config.yaml
n_layer: 13
d_model: 192
n_head: 3
n_kv_head: 3
head_dim: 32
d_mlp: 768
vocab_size: 2048
activation: "swiglu"
norm: "rmsnorm"
norm_place: "pre"
norm_eps: 1e-05
positions: "rope"
rope_base: 10000.0
rope_fraction: 1.0
qk_norm: false
attn_scale: 0.177
bias: "none"
tie_embeddings: false
parallel_block: false
init: "normal"
init_std_qkv: 0.0394
init_std_o: 0.0
init_std_up: 0.0394
init_std_down: 0.0
optimizer: "ademamix"
lr: 0.000426
lr_mult_o: 1.57
beta1: 0.9
lr_head: 0.0225
grad_clip: 1.0
warmup_steps: 562
schedule: "wsd"
decay_fraction: 1.0
decay_shape: "linear"
final_lr_fraction: 0.0
batch_tokens: [8192, 16384]
seq_len: 512
doc_mask: true
z_loss: 0.0001
train_tokens: 138200000
steps: 12038
dataset: "wikipedia_en"
MLP neurons of a small language model. Each row is named by its layer, matrix (gate and up: input weights; down: output weights) and neuron, and shows model dimensions 96-191. Each number is 500 + 50 x the weight over its row's rms, rounded and kept within 0 to 999. Numbers have three digits each. A neuron's up and down rows have the sign that makes its largest values positive.
After each neuron's rows, "fires after" lists the tokens most often just before its 100 highest values on Wikipedia text that the model never trained on.

L2.gate712:491602479539528452456411577534430477420498481467458465459488541527482483552509449442361513415492477527471471459477476488407473399542489428547578461472531548444590507438504527471543476468431504483521489567535483468440433393451500520518505481420497527535531410492521548546461459571502497519
L2.up712:451536527500578448434491425528462409528472518464467565484464509575495459551522487444468472497458508527436461470481465532482499486498557508497456484431515497444519658422522525440460502481561497493460467559458563514479543510613509523530508466478342492481574439509506510536544456501485442548
L2.down712:578484449528581421493495479428502438492501497528567451407458547608509432513534480429561508478455529496468458474475588542498446502530565525524553495460491607461459561390525556548502419510485532358463538582453526588489504464494470470502471430514493450602482427523470568498453563481508509439
fires after: " Li", " Jo", " Ho", " Ro", " Ha"

L6.gate629:536420495518458430448472496514563468499449481539605486568459529445558425460445489506506551466440425513402484463596468456484577511515569476506575341491486544468478478486434605441494446552432544534581475521542444503501492399530493504507505538542586416557486543504567531487487543484555464542
L6.up629:514605499461489503492424519473600536491551455537404545457419495507516493416522547529527507460459562549519523389498496542555484552497424480541493451454454508474472493416428549499433464504543489556514461573466506541466550455474502443480488473519441542430395538506526569506445541602531552456
L6.down629:499433533526467518454428480485481463451404464537659470540524534407482459484449509462474465450453426516404461515459525461467498527514546457473631461523567456522522526497478524526561432550397544421558520539555446506523459495508497500502536534564590424532519507415568462536518536364520474493
fires after: " c", " the", "'", " a", " (", " w"

L10.gate35:522476516481481450487493488523565485615473535529432557532483507496428506577397470552485571515496518501513502512498501573512461435444462514365531567530527552539552517534401492452571503475580514608462539490561462513492464509476454484496441567486481490459446488425500551439453400545592609474
L10.up35:532502461488505480469521511494474581648550451506486509528608423569461538489532472595573495480398605540523423484506439532448479526500565499448432499457460549488570533466521488584421506452545481398571411501521426423488512473510531461477495433470504478535492435563630472475539472489487478416
L10.down35:558483514549552520426566447481481576485520513490508604595505552474534525468426481514417554572520480463522562518572545513527456452433580591445503481425448481529487451412611454478482561383519409599428410447465486445446465450505522519416499470521525472504401520541448530425515487569461507491
fires after: " ", " pro"

L4.gate537:506454594469457487441497529471565550520570528485455498532537515512476471531427453428498443386463460485543554486526506460573632486530537456443611478455505538502469551467526579518548484479572433566496481484479491450509456494492504433528443613470368560603523489561515509426507516587500530487
L4.up537:502585558398527495532453476507554535501465465536551492497546473532516502541495478482381458449588540390482513570492457489478570486481497541407504512378568574570417605469510500486477545550537520497510432439472496411464550491445494511452500439568451543503543620578526498485626469636505527485
L4.down537:603462617482599467571474480509489484423482472472512414533501470545485515573467501486399414510498556460516414526525540535540546406417518562446514651430429540570530578481554463515469593514519572460485502543490502510471506500469359514438501451493521455450518578567500472419545512446465485517
fires after: " re", " ", " Ho", " Re", " Jo", "s"

L10.gate462:443442551595471532570539524470467489466448467488498475514522614460425490502519623483504446561487510500439462436524555510485386505552492510514534486516538460488449497558535476550385491485505464535536478446472550471448494549533431450551521570402491491383535522555385539463487552564454481499
L10.up462:478517517458477479580531377508442469525466551615514508635431515461434547494544489442473522448548547532550483492464502439466548585386593537486579525493570473561487501463549409534471486577400493479520547526502503519495453513548525486589558504595483561547573466487568536458496455531520557484
L10.down462:531487463496485501511560433521538480541511505447476465495492384542558570490558391480452589511479488534583464429486470432447546476429455433534463529498456450476517560459454511516590486489489482582554595481568435516626518453603463597457444448570530511496442498476486533441484475622560460395
fires after: " A", " Sa", "a", " Ra", " Na"

L6.gate365:590473473485460476535450526516516556513432576453493510429461468500443522490508588450525412468481440515444409456556480456498575544487576504503476556509533515484419520430392542488497466450472419487506537443583597605500569566448496455536452497420444447417517478470524420407453452465456515479
L6.up365:480423441575484411605419435504450555560465480523479475500521506523505572433549443498495437551445471583550600481454460521452494572495495499508546500475471552550546533494581513467575552536379557471477482458555520576532526495534492550543456490523559470615494455504517520444467604474502460511
L6.down365:465499558558486391491547559481566562455478468617484548552557485623536479527522538429427490482482581569514502494451571517546490396479423451408469541538480482543517497461456530450434556451457541416556537476461476430515447527481511439600523400482553477507458466556539540395582503553473557469
fires after: "L", " V", "B", "-", "/"

L2.gate410:539545524408473515457505498484569486506482439558559439585439465548481535646470413564518545453558503414522468549582518536516542470528464500590493425507543450492597479572476498503499538507517429446499535512538488443475548500477487504417412515516553468504475429566389447547500415498453459562
L2.up410:485538560494580482452472381456404531508480377554479513583450487553495511509469549481555530512528600517530437484501426510463502554604438422440462392450508556554547514571416469393477534512524448435521476537408452436491516508496529494432481487475502418550469464522477535556512537462525390484
L2.down410:477466488462517472483537537496519585474532489554543481597495463479606553541531477620496479497509406538492489483494484527500522519393524560548521511493575332439471480445455569508446560475545439484521511513484568509549527483475556559450460486584563485550513456475483542450510465601474514486
fires after: "ri", "li", "vi", "les", "ca", "lo"

L2.gate746:507500580453487564464538519480539436507525568454421487466507521466483457551500487472479496504449475476460420526487414502502474501443522474440552500481522548506388504459455580567471497453525519550518503563507416438524513515495522448483541449448472567508537444396456437545442483580483432548
L2.up746:490495498381436517430498607553539505510587430523472567484558524509442546536524499474453487430513509561464415486534460462429510514456485530525511462473482384434501538484530534520518564489512493457504466537428600464444471526571522596497557471481455518505551453471636577535579470614455565530
L2.down746:588471514526556555440507548482538586546583492535592478494460459579526524468550520543520453511506535556418540455532468513560501511400552580496493571435494539441501484416572554500534528507470532446611588566428463437506464543511464491552499475506472458522538484548498530409462552543516624478
fires after: "or", " Mi", " Ho", " Jo", " Ha", " Lu"

L6.gate677:530499544556523500422435482543505470545462431644508440534441536515564405504439465478533637504475453437513528472518516442512429532625492482531431553473569518475476461528401520526519497507508481459490458517516477520463450506469382497463480499530586442442524637501484448495483502417500429477
L6.up677:575534482565452424462507596465454395519435527558498474491425522471532454480472444530568434360439439439562498514507528550492494492526543520513357373528541482443402529541465484481461530495448548586515498556447415535483486518455539453425411498544542450419479460433536476488448387526459539451
L6.down677:464501483489471466510471458512531514511536530466487528469521465479514524501492549419443430603572512563511532549375496494555452476445553519408588565484468502473539547460554492516425489459512483512502480490524459510525490538581553445539505499460445550600520517581514524512658533494502586538
fires after: " de", " ", "ci", "c", "la", "s"

L2.gate524:540439435488492540497541506560529471512381424572621518486434460498477581593529465555376455387539480464554460501408555523487564621543491481468443606507599488455638577419539541558510473489513466500378451547479510504519544500547501518540422485476479553511447506524575526528481454513504454460
L2.up524:496485416435553508489511346574562426496445485536509512493474475448494504553549501508443544473561489475518554521458593453487515503552518494536490547533501520472733472496544456495548473536464505454439440514494539534529501540614492413469498552550542508438504369501496490514502421515427548489
L2.down524:503574509476579421488471464501460465502562638482415496501564535497496442473519546470606561672482461608517551537513560472465529423544535552520528451557369503488495465514503398540524562475481542452562594527485581539496423512533468421443553526515512524481578450542449535507445450480499589488
fires after: "les", "ne", " 19", " William", " 18"

L2.gate681:332424494538560436515648488515549521513484547551492505556381471607442584513541487524419473501517478488481464545597514632418490478558492519498495509565443493481499466500481418493501431468478528574411477513540551531523520505499450524502512575524505505439547560513495492487454605514459447508
L2.up681:493437479460603432452479411475522469573480379470483443548536453443512469520530515495521422535439414591471477484559547550420508527492462504583459464503495433535588587552537505466441466566578508411478495461388525524476588543575543551515459511505513493501495527432549439488527528352423493468
L2.down681:536627557530431524457411499500519471496534396474544482509621510376529428461497479484496541440457466533555456491422549402492548535438469404558552486497479569499534531488480551533426566578512437454555553560481526476513438474540562421585475426514489529551516488438520526512588473432554562500
fires after: "ri", "li", "or", "er"

L9.gate169:421478464536495536473567556470465613552506470468518564502502451432471547520489507393536555458552498377558546462506600502532493527552602515486557500536559488586488521479483403484447516579524562490524530482384442474483517556512470442538479459569559513618472484558480463554439541544562501463
L9.up169:519461545571554586461391481520507523496485474455552483482563498499579466546461478537504449474526443548489549537408563432522511536491470488472406462527578535559379478498541575470435489521497482493453503499458560519476501507544442533535502489505473482521610522453504585580460588445550513502
L9.down169:511516508605483597489604617574541491504516490519521513479496570441506508596546554449466533411536523447452442547456454454462435490539496523525534449480487562565491491499477452587542491456571580422539501445460547549484548544502509419402446522564476505507438475546492370598589455494483457434
fires after: " S", " Sa", "s", " F", " f", " O"

L3.gate603:446546435472524539508413415547504501503444543495522489393512497485481577567491537450504534454553484456514601416583442470537552557482463457429407557520675544523479551356404532545540496484543488475567497480567470537484478478447427454528496524578478562505552505603585573493525436511557442498
L3.up603:516455457489464532493507399563511437497509533521454502473491487530478515514530513449492489486561445465398513569520478535499448459450450528432592530532603531448439417537509506492520553511484469460533443457518488477478508544511478552518553522515487542524489576534479536433488446403432478509
L3.down603:577453473495456540481581559539581465465493473545503542512484495442543443508523448525538504555539413524443451603516486558476465454566499516550575481500452508454466477484575493461460392538592535572513526414499431494476501570468537535455568466508533442511555562482456538487471525397432461532
fires after: " P", " ", "tra", " p", "ub", "D"

L4.gate398:507528538481479469532541545516567468539477517491563563530542510395453570554434461483448573416483475494576499468603493516538572504562483529496517484500547480506422557507494474445543576455508464524482561470626543630551463577526425503502378487527492554419505582463600553495537399491547413497
L4.up398:506474455517491493524573573514492522502471431586499495581502521504423552528400526600513522515502400485555526492474431438455522526475435515502555512437494477467454460512473458465560514482436477516499537492542505628478526489541483532537401529586565535543483532431564577416534418527586370499
L4.down398:447420390479509526457537517465461535514537493558431412586467495602435517541490567514626466550552569528443490444353433497496428528479524457451504458436423524474497477559544515482542524503479527590501472545407426461456548455457538401556480464554499442538492439567516532471450516562473487444
fires after: " ", " p", " P", " comp", " c"

L2.gate588:437535631495560499387554504436421494589498444533464477478508412549408466552444535533504437437501588525545502471510445583462525519614521518510563459472521509521513516499493483404486487459450421515528482580422528474471515484465516539493422510485441495521431447595488501537489441491518417489
L2.up588:542576475508530507495467398488518534466478487518516430507432492510484502529495508491525575499588452481524456581505586538542436486458413559587570526551510542480481423542451525543461534567462402456499537498434461496484529519398478441455471502479582440470468485515490474509448525460489489455
L2.down588:502462469452519497444577449519512612421510534564535464484467460515575524577512489548604497553476436512588574529572519541512479539452496574599539511518544393489448478483469556456524490496474431466480475526464577425561604544438483486494456498552528545512515418490506501472423473512456459470
fires after: "ri", "li", "vi", "ca", "ia"

L6.gate269:557458514548528505470443543452506562528563514543453451396470528437562492478450564493544541503443388460630635535494503456575452476502533451491457509506510515538386419469425478507449439413515496514507525482577497507546579451519424530395441544464521478475451506469516536460484556482548471566
L6.up269:579594445497586523467471583543498490497523579495510546504560526558557516490513606444499521498511553532471490520642528423518522513445560509435428481472447522504477414462483492516431566538524620520557471525445400416576507562547511455498567623583500457486525554495517543499471509553531440459
L6.down269:555552444550541495498435460515548509489530541447518557497492420497516471526499470489496529538530533460542484531514500464501544472474516486486576516464559501502461530573493471502517574597481600451540513557456420571590491439508529498485528520523571419461542510500609629539579497593605484506
fires after: " ", " ex", "|", " O", "n", "S"

L10.gate605:395426499498452552540654479535518429567482432553518523474465498516543527444492389559530606517516514476468579479455485493550454479506529484489513465511426510510558520463492414610451472486557523490513443578482476501569537455452427522560431537538577525474448498477543501453450533547531469522
L10.up605:387502402510392473439494518534626521532458502499464517490526520527526452459463512447484520487533507446544494510550573534492562543614559581462534479526598553506530444575413572485491500586493587505595498525452476479463558488434439471468474543499536473529471549499489453583497532516582448506
L10.down605:544483438521449518449472454414470458483525561505563489480491487514452490495461470385462434462464524442443535541511423465423502470486467559495487580431478492543451422491547540506562483477586451586462414423536474533516401456395444535568464472425433452542511518442588487498482497423560417387
fires after: " "

L6.gate750:478512468527532414422428532556499478507421493424426568363473511476448484476555507553452480509468524476519528399462404446448500535535482481481542536518539532506479429436352430518559489475532489510529530454597515449502440517454581445469534532488447513460421531617598487574428491552549477421
L6.up750:458476509638561426431507516562406524429477551412432550457494486535490474522532526497406453503533473457520474482512480442418454562521520462551510493456494481474433448401411446549489519466492526442483512479483498452438489428504571475559471477472574560503491559532584397454511473551589523471
L6.down750:513438581540515520559565514427464507470589531497503477618528497533507390476503478453441444508561492533521493630489510458538480560456491511618595487462440415411395537490525466556419552505549548446501511521367458501480537451482520538518436341508622542512454519466528494417489448483498550478
fires after: " |", "|", "H", " B"

L10.gate443:445539482474484412434553512422498453625615456569554448543514578481508495525531534533464462530439554521531529488488509511413478441578498462493430502473480494523533534356486443541544514416511469494497446525518494442489570535505504526597491547443478476549447461497545523466455537509500469469
L10.up443:528534527477471538495567543445480494551493442514498515487488475497563600642465501560502560402367450468384501480517447431442513486558539454529480586527498445575454525452548517416506460411454494448499567594458506480525441506471484523492453529492427518444624541563443547480547523578445575483
L10.down443:508516482442479462516485463617521461551466454531402435492530529505522500456532574500498569417580434567574498532540504497595554532471500475432547529503478535389513464546513534581512546568401525484471547454570472505532508496575471519512514475614586467533582589484451458482521391318596431481
fires after: "ro", "re", " fa", "o", " pa", "pe"

L3.gate173:434518571509452550484479459442490507515468514537524540521492538404424470479542456503491460451484506470421437498499520518506474502463599516479641451459464577534427565546486567463461531455492508510490524469424459399496489514515428470551515420483417582589631441479505475541482552544461540498
L3.up173:568503579396451493548470483550581486462430515507460493570443511533512538614456497378451504508452399506458511471508338524422527453528549507548416494523481543504548475518501494452551502470444488492556447530563515545498541472510459529487492435532415553572496393471515467537534468596584389542
L3.down173:513442540559579497583443506362535453478448397516445539523514398576454532525526572481464573421521521527469499443602479498546449522420425481589387516512477500424520513452470511555522493448499454554532421515600469540454479440499524482485479462546358509482515493534505510403533553587500379496
fires after: " K", " Mi", " Ha", " Ho"

L10.gate589:524500458448378499407497517415506491504529479582568503490552562405461604526483498463546476408485520504472561470414486540467494461536575458569406534508414558392590463522412509483549476446503435484463503508553564524534531464470538534523480563467434582431515393521586625512491487545448522476
L10.up589:488475534460541544449524503484572358530572463580508509463455459574457567405495527551495438441499530582527562600482478503539535502502544433434500542445467482454481492451561495528512480465555423441405508512488522548498549469472575451510460587554457514488521440477615555491368444526450559435
L10.down589:478543534511556503559462420573458500523454490490423523499555449455494492422511547493475578500590424480543561496518503469451508480511500504437541528551508477473472516509513398594531527574501560481427572409596416505508493521503520513463504526530564454385489549502565415605478442381503492540
fires after: "o", "ro", "tro", "re", "ru", " Co"

L2.gate443:602532447474523561432559394590521492598513452453460507550465448484481522481542498446478459469483510520533504540639528527498451483479485615461478486438457477488544456512516504542468549558575432496476472476423560503539565530475454468519370557523494450552510529480421494511570537489394467509
L2.up443:515458534574505435398515469479594479581526472424537536469459476419525494423594506546509510417486481500441491515496478532500547538546523560497514511424425302473538537565564515561508513499619501420438449408386504498502632492533505506574431432524483473535568449584468469498507435635480493515
L2.down443:433467586524515509434485484495468417525462530434600497572466488514521528502505427500480558481539477522515486478484435423466481532471507409561487536519475466431558476442538558479473493491457572493464494505527486495478513536580563497523418491542528492401524471489527546506618492538559596533
fires after: "li", "gu", " me", "ri", "u"

L4.gate619:514535515571539446509480592506493458540486484492588603415523478451486503478513570496491485537559470442591570457526510468525616528470487393553436434492540476487398572501431495472484499450439549528538487446556473528531529487439394509444482610532491465489527476544497591499439450577582416562
L4.up619:435518484457508491463564567521605505508516579571425443616498472527502526590529443472519488462533555506512508564610516515503569470513517538482474641476489514463468391506463520484475515497462512506511453463536503543431510441576536523486566388501427501461522484489466570433413595496465443527
L4.down619:540420468393548587467514537466469515530518535502422445546490463573540511642511469526605558451538526507495537476601455499507585538529497534432432511512494550519502481509440504477443537623460507499519445455499564469443555414490562485519516456515476510445517533499471608488479586493414462546
fires after: " ", "ten"

L9.gate564:509474537464459559622498525499422570478573502513561465491462487387454528459412550470544517496578489471446557507390500505439562512464509541509467536482533518507388504456479535476480420427542526541532472583563528518560471462509475507443517531517562496574523470575447555577487366611452506431
L9.up564:464458570485427469513505521463560504588401524461468405551520530538428534433536501502524503463517544470477517525447540455445473455483517568556432506587576601537342508475548508524428436524600508536473503506499502408529490394461507493473596556514478446497517530460539442543440502412527513521
L9.down564:543452410469541411497569533488551492490538462512496501464523445540535493506437555487570422432566480438538449563452479550529479500453504539500487549536491498503510565506544528539485522489469547477532541548497523484503454489538506478562504419477459488525469547618487434589440525572429468520
fires after: " S", "g", "w", "s", " R"

L6.gate165:582505584521472518458429535501543534562506492547516523453481473453532576487501359537474588505509509443559570456545486441603459427554459550595446431593445522497502432510452534521556474500377476506558512501503459531520456473448476480518507573601512492519470470580510472538467497525548607493
L6.up165:409508479426553538455550492495489634511546501541478499545515466511514459495540645518490494451565491500528425486543545526570479577410481496530482533510429494459526581494465579491499467603540481571513404488468461415463504467472578436605501456519522552496497533435480553544543443487528543547
L6.down165:495447459564507455403568509482533586423527557535428453583528506441561469590439533455426389510461521543513446525518537479456467511449597458406526504446479441478420567509433544567437517527432540522538467482538592516475485485473540567531451447532464487528503576448581514530481566453555389547
fires after: " the", " a", "S", "I"

L3.gate118:609452489579454430526489451473540509465397592509564487512350562467512552545429497537549475506606462518501512488492524541553570539542434383472501486496529529456580533536501490533441549425498492471630531602530556555500570611437481517426460512470504502443460531477554455625479511417501448484
L3.up118:513497477487540534426643555516445510476495594513484551598476468489466532463445601481594509490620424435439574527557569539494548544450429505471550496541535536423515585522526430441451508470480548388541549527499576501477503537560551510466456483531545478530455448491502479494487489468466561609
L3.down118:566478498493503564430586560553439457536553534530460605559518458555504461500466609465486538441521479462457528480582517526529543508432492575533479547512513475461413576476479493494471454486570558489488494460522488507538480455553516552537513483564480515607535510512465602460484467564527590591
fires after: "c", "ct", "ut", "it", " de"

L10.gate658:535534509512522587513543559489561538458574447511489457502478511428440465533420486462500461427432609505580581596513426618545542497422568501538404527485557488473589531490420514474501426508496532499578513489548499480541552471473581424484477593437546471513494520513545483533422588520515505475
L10.up658:489593581563553469449496467550530618555530488493532554464532554522413434507492509475466583414454656477565526528541498514511447430451429445530473430580485482396554522460444556467543430483536440467522559510391465414443552522485502467489508469480499477576458442575524510497512430518585496482
L10.down658:522473511465483502478467444426438491424510595454482520550516518547503494473513471564415519476544497545508582544517503549523555488447518471548516559451630450587480447532398589494470536491547524537524508444516495482455526448370530477388405523516475411552500570429456533477454542477520474497
fires after: " ", " Ca", " C", " Ju"

L3.gate391:484493458473494498403615612505557619522494478449481469457476556401477543460478488477546540478447444573523455529469450522562509499515571607547569603567479555513450575481503516506476538523494443587509504494367479509526544475591537433504458522434489488476386492562491460536520674491453552545
L3.up391:503482459526488424379437550465506403549606491398460557514551461424544450497565544523466439465431577543461499498526450555495565525493476477465583396429464466517547562462524461437392508452540435522468457479448544444437500441493503430529464564409471521425516535515431434519460430509490411533
L3.down391:423491536444444504455484507495492603483517511576593396469479477470488559498468506560548471517461336515575543599511442480513515584491500538506552576532471392484442537558425545481418417506497439610483458497440507453567581569483544466540475562506450510504549505547484582500526577526444449475
fires after: "ri", "li", "i", " Mu", "hi"

L2.gate261:552470491509465576453494481541569486504532527432563517420476582492472516563512421515512445454445527483554420567569532553508485479546495519609492499480534570533485541516518415516473477504487421468476473573498524467472438493443474457499429577436471490433461509528462438505466435569524531580
L2.up261:455488531479506483433514469476506508504555419487488464549503395478501484540531451594551507487475436564459447559503415486415521572599490507544572353538467632564478518469526459430450470566500530526507383559384515454439523534553607502495494467434451449518475481549469473486506489505499435500
L2.down261:506476565515575486465493493443470635415512516595566427553552454443574477545487546571501504498526442551468469509427489444447504596403514478520595438481544473444471455465410607419406469590493485507453460513499527521543565571501589585501447482538495493605454443465495521419578524582501469465
fires after: "ri", "la", "li", "ai", "lo"

L3.gate625:451456537450547466345584410435473532513462428513453490542440488538573487540429451491444513463425581525467369529484473549535491455657504513454451494537399471455535510468523483490525486566551523462413513611439507542483513542510528550523474483493408451517458460478498469506488629508442460508
L3.up625:540544499486483538454497566497563467499581489504507440432471390411486498471460607524493465492505477455449490504568492514508517472500488519435548655559530501435484541525460531514596452421575489445467499478492499546433580553474481471602521501481419497572528461551537505418557557551519495524
L3.down625:492519434560521509515420474471504405546393525506472528520487532521495437490515470476411481448382505482493601457397508540525571542561510515503482414505466443509561537462442495532549521509507469459451477564480496475612540488591476487425535604561470555480566487536516444457599432419568453518
fires after: "ri", "li", "v", "er", " Lu"

L6.gate745:570516540520455493559497464481453575521535545410542468418509643556556444456487505472509474452488470446561549538421510512454473573618533497524559563508532528487405538437307590525471465468488508511442504467583423481487495524573542483457479545503487469486413491413573450476434490504488518567
L6.up745:630508473529612494489482534540518485544561433496401516516527506641554511511496538527485511476431525422529458505501484510514442492513537487450467490424443538443480426495479452561503528496532544520515531534489475551461479589468448525460406566494468436467508532563540439464488539541564429535
L6.down745:536625467552522442468439520560445539602596527490414504469556498651638398545564553516523397441450416487520556568551489446496500519513489479557513484544501542484479521419530542515485534489515492483432528526408496496520441510457557454420494506450459404500509493465599446495492454462482546523
fires after: " de", " |", " ", "|", ",", " Re"

L2.gate363:527447617420541505405598452509481407539515500506426552514446446442498587536459432475518519492459450437432570607442504507434586445431501476588486539501564497501522574475543491419552458551507471422563476570507555466557469454527515543481405428501481457527426499512434516554521459420376563569
L2.up363:631457499468557472405535447490576443587496496488503551554430386432539601535573453401438509454547469442483595468515573480457503485525480447512498533463573472446509548502557525543505475525476554537482487536514541445575545537471500483430402454515484444471503488536501589552509436511403523576
L2.down363:420489545516497438568543544447420479493579482542476552540602498516483445528441486560463565539418559586464446559474523598527520529538524584551496494514442620495457533453554501471493576467619479481593566464476442538479394458521594558611471511554546555547551486521501514380562492500519538531
fires after: " 19", " ", " St", " 18", "re", " re"

L2.gate352:529513458488426488480407560516487414585516409432423564462489423441380564553564412461468497409538590515496529435545505474557525499513583441465536480446541532519518511524478573449469506527426442488488444573392519491506549464474486501489535484558441570510473497567422544542504446544479465518
L2.up352:515522500470555498464397575531593485475534449502504549416538468530483567502444450439510428435554522540440488447446490460496531449409550458492498530497598356454477623473460504495625540519534502619505463498551441499483559511509509496442576473460517417510505444473517488543512476418510422538
L2.down352:544501497561625457434486619489628450496618559500518484472520472493516504497507439504419511537469534552465450497505473555646485497511531683546539559542486540441489512540502519511441467488532555519499481512449451511503491387495448499502522468561522484470540560491521500495438472456502507613
fires after: " Ro", " Li", " Mi", " Ho", " Bro", " co"

L3.gate652:467529541503541509455522562453511561534450557545501498456504628457570584457538481554494500476500516465515510653598421549503439510520509578437547536535522459511460552462462499527449564436559413529477446437574448447434448537405368406560530548476407500446468469541470548440489490468490464464
L3.up652:552510436535514557481465566420407619500429529582509490498441561531591629495446529596460541496504462525541558531455464518447453530578631523473492501502470448647527425514441446538470605561510468558462510499349496464494464505503520498519480461531497488470517466543544503441524538453457520474
L3.down652:524520481560507441510470475468432625497518536573548423440473499526523586583516449576471499533448441515597474523409439454485443525462573392501471440530447402489501552463490466483430465524546471501487476394437467527565452534465559531555430505460586550504489560543539519451412510547448475545
fires after: " Na", " Ra", " ma", " Ma"

L10.gate738:477492475393450517446493510480518501520589523505424547510521544414480488559513444470509511371536577591535481523496652496542565502496466424514497427464521506529473519437510467527544450519506523439568518501465463500505510431490477450506517464561509476573486350524521424519482452527623478514
L10.up738:569531544536495506504532432422563457548513454464483545511478405475535476478539440551491442453418421532526538502450534567401455497509538490442458532439530558550451506498567559506415573467523524513468440585530520469554497521466480438391457482554503448470554512542584486505480531549570597444
L10.down738:532480517459483542541604498486487551468488515630537494531552490485477488540572457570500509590547544496476546520589516464509464490508538555466575474594529404579502442501560550490497555451464424520560435532430535375466504476565471488444544480455560415464394570566448514445609476598543572546
fires after: " ", " very", " w"

L4.gate419:485528511528466463514540537534515610481518472489539505522516475546533581503586472517534478428527454493529473463533490500498434342475473451503469520500448446457452527472416587503504486488407621485444484467637576518484544429495451501483503612478473511470438497495545554430421438502587480600
L4.up419:517485455474446456519545514542492541465482503475491440409546481548559434508547460508521498512512459532479505460577438470480466497587499478502438452582479492553596490471493569477520486529387546435464514417544550554444592483522529473493510471491524544499431459541529543386459495561499499599
L4.down419:449470493489480542483456524424511457476518438508536518478536497482528469553604484458514541520445488485496461502479471510505550572531427498466437444479488467555533470514528557467561461500476488515469555472441494492432545593478561492602579383446544494529578453489579526459555589509413460515
fires after: "H", " F", " b", " T", " ", " St"

L3.gate471:450526567481468524524469493554492553477531471561410523438425582439476596515600468459463513420557607472512367475536532514496519523448539440444517590454516511504408411441513596543535488497426477615555496547565449489523447500468467520427529498457445553491510534565509459532476576504493533602
L3.up471:460462491421490559538503516580397598450555527494471498487444508470547520563532506544405389492452608478400440545563511501476470553573521511504485488401470493496456475482456514489524450547485567619471463584493472424496530433496520494542540485516468607573522490596411482418544430591494417491
L3.down471:547445432508587594463431475404480613515545539507448472547459484493608562550523573558406488593482579461456541523509473590556520547609523543545471464514449537420464491554540492492514507555484469554446460542462485495451603441491549446567491460576468549534485401562539537390451576529482475435
fires after: " Ca", " Mi", " Ho", " W", " La", " Ne"

L6.gate231:466438501513447506492449560534492452534495485578478589466547488487475330533522450475471560589445479451510490467411536606461501490502508460473582495526443518494459472469527467509472551589443512479538602622582459486521471469514472442480487525466551381596441495492477521508500466431584559476
L6.up231:488480555513488399429530471485535487432526529421650457490572498480413471517469545440489548567454520428497499587564460525459566516601530556599506423547596465450511440439459541466442558473457534477450541473531445536475471538520543521440445454565447587479479438546523507559502344462480553452
L6.down231:496515549528443576366575493653530503483490590561477464542454489555495591502509642551483471464453421497454506475435570453393458489528490500460482493493564512451415536543495471559535536444506470444508521467468523488543517571484492523545475496589503583486426555614477497507555535530380495476
fires after: "o", " ", " O", "c"

L10.gate184:512512470485523523521452522409504544488457456475546513410459535476523537573477463455472403470532505501429551514526603460536502584529551426516421489527508492413569567444558476488458558466433430554420462531571470491529470569518525454523550546438466492429539511644587570515456458549545536477
L10.up184:521411490517444495466596506497691525576486456575414463601475551515560551385532519509476376416447566548445469500424516510440438603497573510412496515521512490525516428440522418419543505514462495459506552461490502502508568531509600533561567553477572497520499494488487587546469540569445501449
L10.down184:516472484507470401527491548468564525567564566484490505499500614470580464456487504523573533569549492480526550478553584525556482480534461442496538536488516593485448482573534446529530477503503542472525534464553434361469515530486552421553424431416471468475422581543477473510495547428443506477
fires after: " po", "ro", " lo", " so", "o", "lo"

L10.gate249:607512482514569448486541490467426523530548456533567535454585579499496434528508459494516432551440494568515583425561508520492547431610493502456504414443490474523529525434489489445481466399484539487513570447419427431541511545499525547546659504486428431544444454544539452512452440562473550455
L10.up249:543537485456484536533511523469475539535580543538537414537499599576471533428532454602527420401484532448469392496529513440529473563449489416467569443460456486496441388471429486451465425403469481520559518571558417616461458501421516527495478657417457550518547542516552584516477515494530535443
L10.down249:524477512499509450492469509539584504555491418415414530448594528415534514423404522420473597558504524490579612548481442543480564556466562440437512589495478523501529509477482479668538523514444413602462526484556538512473485451565488423588546500558456422481491526573486342476538513472503548511
fires after: "ro", "o", " Ro", "lo", " Co"